{"n_layer": 11, "norm_eps": 1e-05, "rope_fraction": 1.0, "attn_scale": 0.125, "bias": "none", "init_std_qkv": 0.0223, "init_std_up": 0.0223, "lr": 0.00194, "lr_head": 0.00377, "decay_fraction": 1.0, "batch_tokens": [65536, 131072, 262144], "seq_len": 512, "dataset": "wikipedia_en"}
MLP neurons of a small language model. Each row is named by its layer, matrix (gate and up: input weights; down: output weights) and neuron, and shows model dimensions 544-639. Each number is 500 + 25 x the weight over its row's rms, rounded and kept within 0 to 999. Numbers have three digits each. A neuron's up and down rows have the sign that makes its largest values positive.
After each neuron's rows, "raises" lists the tokens whose logits its output raises most directly, leaving later layers aside.

L7.gate1934:483491509494511485518497510559527486470480483494522462493526530447497488467514507491510534483496500499490525528468503522508505485522518499470483503517476508459452499498500511475473472493512501471508497509466456480538490512511501519480493490530476490475553513542531485476480499463476470508
L7.up1934:513497511499464532487468495493493475538544502472521575485489542527453505543480477537535500480493486445473483498525496499545506512519504514511496506502536505495503486532522493484495499450480458500492516461478511491479475506469488493489500507507457510469491504478509474489493466514554491502
L7.down1934:553545488536493523486521523497469458514505518502518502482493518497477486543554516505471506509527463462532473460501496504521482473492503466491474514499517550500508447546512493517504461498519480513519482450460479481507456483531519469539551520482457487462535496528467521489513515482456457494
raises: "cc", "ject", "gl", "rie", "inct"

L7.gate2038:501495501503478475464499550543485504520487510506529493534515500511520469474529490502446498476500518477516478542499509505529460482542516489499531517523523489532518489449472504491527484470509496473508491461525483514523542467448518490505499501486494538477545506476508514495488498524503459509
L7.up2038:469512519499475489479517505552489478504511504540486508521487499496509565512499487520529529526443474503494506494490490520505522549514534514496507470525529477461499431447488482472513487510515495497500515510490464468504469473479548513504518472506504516505514493490500475480495480515520478505
L7.down2038:495479477494510497493498520530515480483508466461510553479485532482498501491477486505473510489506495471514448518499550470532518499521505522487469515522506486459519528490499505471490506494491472542486493468474472492488519511497491488534494493517522491521526516499502538490517520498517496490
raises: " most", " top", " largest", " greatest", " biggest"

L6.gate1736:500474493517501461441498504488455458499470572495487524496517511470517472481477524517480502538481503517489533462531533509494447502485497497468541481472490504493494495480481485507463464506545507495496526501514513519536501498484489502479522516552525523476560512516521498497499504464500528479
L6.up1736:472490468503506515477499510509476532483472531460483469470491438506476525488499506502519531474512534457472505489519497529496498436543447523495527491490550508530510542510482487472458490536527529459475469527565530498509487509465525565525515488484508514520544464528473472526429487495484466507
L6.down1736:433488531514511469495455497472478533547471472551476469489461510453479481461506495545519508490547508477497554511503461471441476526507489519482493476501521477517466462515492493505500535499473516501479496489496497512523527485492499496477549567501474493524485468515501506516515517496477514507
raises: "er", "ened", "ulate", "ening", "ener"

L7.gate187:492548533494498524509488484486494491514524539490511462495486482527455504501554470486542479520555505533503527485484489548478556519560497473505539464554504515516531524509530526511490505510470536489484492490455489483510511496499537501436490484505480516502538527454489501510535558502491526494
L7.up187:523470515492493508509471512526524509495511500477525476532500513487540509472522487476512535530492542500529522487494443527504497525522551505463496478466495489505493512476465503526473511530517560506480460559478481540547494520506491509528498474504501511511498485449520476458500548527471460469
L7.down187:500503508489441510513476510545482486485478478483521473532524511499518508506520484527468509477528536521531522455473511514548491503512477514484505507491508496526497483459508471505459471461515501500515488478516540515530510518513495515480528515492545522497503466513528471494478516517490475515
raises: "ishes", "ished", "ish", "ishing", "eds"

L7.gate1342:501502482495552505465462529510500458488513539543500510427524561498458543492479501455499463494480472463526511456563499489485486498455488496509478486506554517501509509484514486478519474494517460472487481483517537500493501522538530535537479518508513463506519514496448484467497489490483457482
L7.up1342:467464496475546509531526462541476492515466532463490513454468493478491551493506480501534503556504480498469534546493478521494514478494481485481449497490504502496504524467487512478530497476516501467494518477479490427524484516481492430534548474519501527476495496511491554505459489457544529536
L7.down1342:506500510462528534523521491497445519536519486494457500484536495487510499488465492507511483522479515512529497538536505538483525509462530498496522508502524444511521514474491457531515497471503476493504502513543497536542485512487496492496504489552553544461498514493544477520517517513553502506
raises: "i", "iate", "es", "ever", "ils"

L7.gate126:499489476508523523484485545517493510475534491510516510500519540454504463528493463464521493490507495478491506499556549513486459490491486498524510499489546476514501545532482546500500503504454494494494504543543493491534530456522519520487479500511526525538478497536503462507501557488516510461
L7.up126:480480479515448496557481474463515520497544496534468510544526528510487501545545474467532457510500500495464500529558498474455527523509487521520495548516501513484501546462508551546470528531499515482510535500514530518503461495470562539541486527527500499452494520527471525472508533508503531510
L7.down126:476515489468506523496482464490534501518521478485485504529535483456506486454473500476484488530513507494472493537499520561516482517512520553542530533474490488489479484514508531466508492544495530461532516473524542497514490512478553521531544490558490486456546520521492466472524544483481493480
raises: " million", " hour", " billion", " month", "eries"

L7.gate1746:462498473467561509502477534472506446489459499484443544530507519566504530504544497494514514518520468531546510494499518472496509494499468523489459464510506505503561487515497501497510499531495543512489534486475489513533487516538480517518484555462522526508461484487514476470463496554515477503
L7.up1746:494521520501501510486511541515514465506463535477511511525529498498458476477496513519496486514499511503504468545521475503562509505482528519546485497488531512459506513547492496474523502454538517513507495524497479559525496511482533542548504511497489507514507482533503490495501478498500487433
L7.down1746:471543476522489513488548477487494474474513502525503524543489503481466577519519516482553528465486493475489514449513498484508566482499512489520500504497464515505496502571509473489478516490477483499516524508523550467530523544556492443455518519457543489507494513518490476541515522548497517456
raises: "ing", "oll", "orn", "ings", "oe"

L6.gate1100:522522512485558492514549490536499509504456502484523525509525495486487535506495505495490494458467469514532508498516491485518497548473522477496511543509497508518498475516467493506492509547495504515454492461489506509527541491491505431502492508542478462491478465577509493510487484516516527496
L6.up1100:489445519452523515503530519525483529500492484476512505478462510478511509446487499513522501466525505487478509507477494490551523484482453465465536513538526424513453534478494540484455479518528510507472507486518500543504506501500504507512525469538446511483433475501474486546496488522559528510
L6.down1100:511461508497515474512563486507486523469519492487508498516517512491476485486463479509494506482510531458472519494511508473494486463465521539440505510539525523503536510481472540551471493482501461508469520507533556508466443503525491475495476538487483471497482497558472521566498509484517453546
raises: "ass", "osition", "osed", "ton", "rom"

L7.gate665:476504488486464461486524495474486569528492474481485465486504469453506503508482512526486512511516537490478460493474462513504523483518487478553483522507494512490538483495483475477455505493551515504493511505476531501531484505461454534476533520510488520470479553538527491498487505481484509503
L7.up665:472508508497495495479548498470497517518495497505491487500499518477544495525480525500469518515497506476523458504505445512471500478507476498550472489456488459516548508504546523489520478463522517556463467486488478527488494516464456543503494550511467472484501451513526499464518497509498520503
L7.down665:437526520483515483503500492490494531560519538520491572459467485526521489491496476509471539466520552467470526542510507538494473475541467470461503495480505541475509482528485439517495489575499531453454432499546448482494502476492516530475492510478539466478518527495567465535503498508500537530
raises: "-", "–", " et", "pp", " to"

L7.gate940:511490467486530519540472471473554464531539488519474501516466454520500501451525447534524503540513513488517503538507480495493487485481481452534522553476469506537532522526521483495533487486501496496497454486512478461551517518536514463499507477515509476504517492526541479500509517515515506512
L7.up940:471516517490534472517523497551486516495504522531487461560441492520509444520477503541493527482505506467487510521505555524524522505490488490471527461478494509490506415493495538492486537518457527495504508500522488481474492496519535527451483493525566487488479519513480477489530542491498505490
L7.down940:462499538481479467553506553495514466470503523494492514464480512498459474512470483521485529507480515486508496479496498525516463556522532467492521472495498570499550512512489505506500580535492529490491502519482474478481443514489489497488492500518519475520491535498507520536497487488508490484
raises: "pass", "-law", " far", " itself", "ss"

L7.gate1708:510503519525499478432501506507511544468468475493483456476461521489501479491480499517510515486512519473480461497523504500523506504486487486558487490465471501533537504467502507535510533499494463493437540486487536535497495471484511497477475495469483535514537502489495526487528506526544511503
L7.up1708:530482508590527471513525498525522488505512508532515471484502486492513504508462454474497496514448497481525490500525501499508517552522465516550483494447516493509513494472486538472488505524509519493528479427497472518494560502500494514527472498522502467537497446507488486495533504535503499490
L7.down1708:478499495548467520515529491488510509496474493484513478486466542511504492494482484505495481536457513511490527538472516480545505544550462488507491482488511476531526482456491509551494508537440496496503513520528505529526491472503485538486514478483491543497471486466497464460498467514522500447
raises: " through", " across", " bridge", " route", " between"

L7.gate212:531532498509511495500506492497484498500479567511531516556510517511513494520476558482555466474536458477528482515496514438464478502505473473479503538501485488452500476509533487509468507509519461538501535432496551536502504519504522487481528544491435479491460521529478466500485508516519505526
L7.up212:522464496525467513452495505487511515496514514491521475525487503550517511494487516456547486467494490494475445524496499500537516501496520476498522515466471478493494436525478556445485513544532457508482555496484524520526463455519509494476470554522478534508484518504489476468462527488491460533
L7.down212:492466511504450497477515494476499515488496512511514490530482485528539487514442499477522489425526477471440481530487467512531531535493484488489494515514504528482481534479539530512518447512467479486507501525518496516483467492523550460470504500530462478533512515505503501491416469484521502449
raises: " April", " January", " August", " September", " February"

L7.gate695:476552447500508480496551453490516513470549493543517496482473466496487521518503493536505513485533505495528506515488492505511513501537526496512481494542495520485493511469535514532516483524480495535532495533474492550474477514483493528496499484505502518517519491475463464503548456531496482465
L7.up695:506500488485481491475460481480452484475478464533492487493480449547512477495483515482489487476495518521479485450499511512532518479510531476491513494499469497540551482488522518503494495499513519509503513462502472516536516518459523494454526472485502490536499465536481453489520472503540530515
L7.down695:522509484471511473508447529481500512443550481530452574490487499486529481536486533500521506494484511541547508489519492512461489478495483466459494511501454470497536563488479540504485479513455500532531557485482528493520501521528457502499539492512506501527528550505452482504532479483499481496
raises: "den", "da", "e", "ards", "ood"

L7.gate1083:480505497504540495531483469482503535531536521524447493531496492517500468504502501523510502505515511494542510490497476529507498566545505484502499527533476499475450524536490492508533515530483498491453516446482512529533510457478486527491476511497469490421483470494469497484456487474519493479
L7.up1083:500479527513507515508535495516526531458497480526482502509474513525471496494520508526514501525537495529524491479499486461492529512511489497497461498540513491445482483520495481458523519500486549522473538504452548482510502467487456530473493505495481514462434517525476492496494502453521504499
L7.down1083:491499535483521482510466476477491495533526491524442478520496507511489499537505516517523535499531527484513503512493476487519465480550475525541494506529508488496490483495471523556487494498497523539502548498486481509515467506508459503517502531508481488494479521487466463464493489516493475477
raises: "ults", "ist", "p", "ol", "idency"

L7.gate247:508494519443519535498466500527514488519495507505457467469507505542534508500493485473488485510542481513483523501528495503494501510508504476489507507492520532507445525549469434491522519485523497526498522488540495530486509478553466500513509509510494538496535538485485495475544506466511480484
L7.up247:519528527482503492557494489519499458468481505497541511509486525510519504492485526460530473513532498458456499456476505517496492504533486471512508500448479487462467460528493497468508487508536530503491499511477551480487527483519491483531523516511512536515475472501487517508494498465522521512
L7.down247:445515516475472536502437538482474518478508536460529505515488497520494494536487476465511509510518527491480484516500482515495468523509544527479494503495522452498472485523513527473530516481455500472517485477481527500494486492508507496524488497487506474505534522485487495546469498541517489534
raises: "ward", "wards", ".\n", ".", ".\n\n"

L7.gate340:476543448502482513527515481516522489487469517488511452524499489492490510456501481522493487504477488494469507475471520515504507531454556558501506512476535499514497507458548500488525516512515503459508539502446478492458517493463484472543541492516482520524503492503523471482520542512480538550
L7.up340:465532490498509468489486535505467518521499514524509448503522533469458522515511519514454502521500528469504510495511506491538490510491493533493506505539520482525506497509480513466503458491496491455509482512505461533492494515471509492497513441485471482526460497501469489503530512470499495519
L7.down340:482466476458517490464499482501482495500479482479492491499501478513516508469454534528477547523494514501481481491515533480543476473494478540517490513499476511456467534489492515516478478476489476515472510538445509504514494500521534480492487463519503451503517486505503439507491498478476482525
raises: "ft", "ke", "ks", "fe", "era"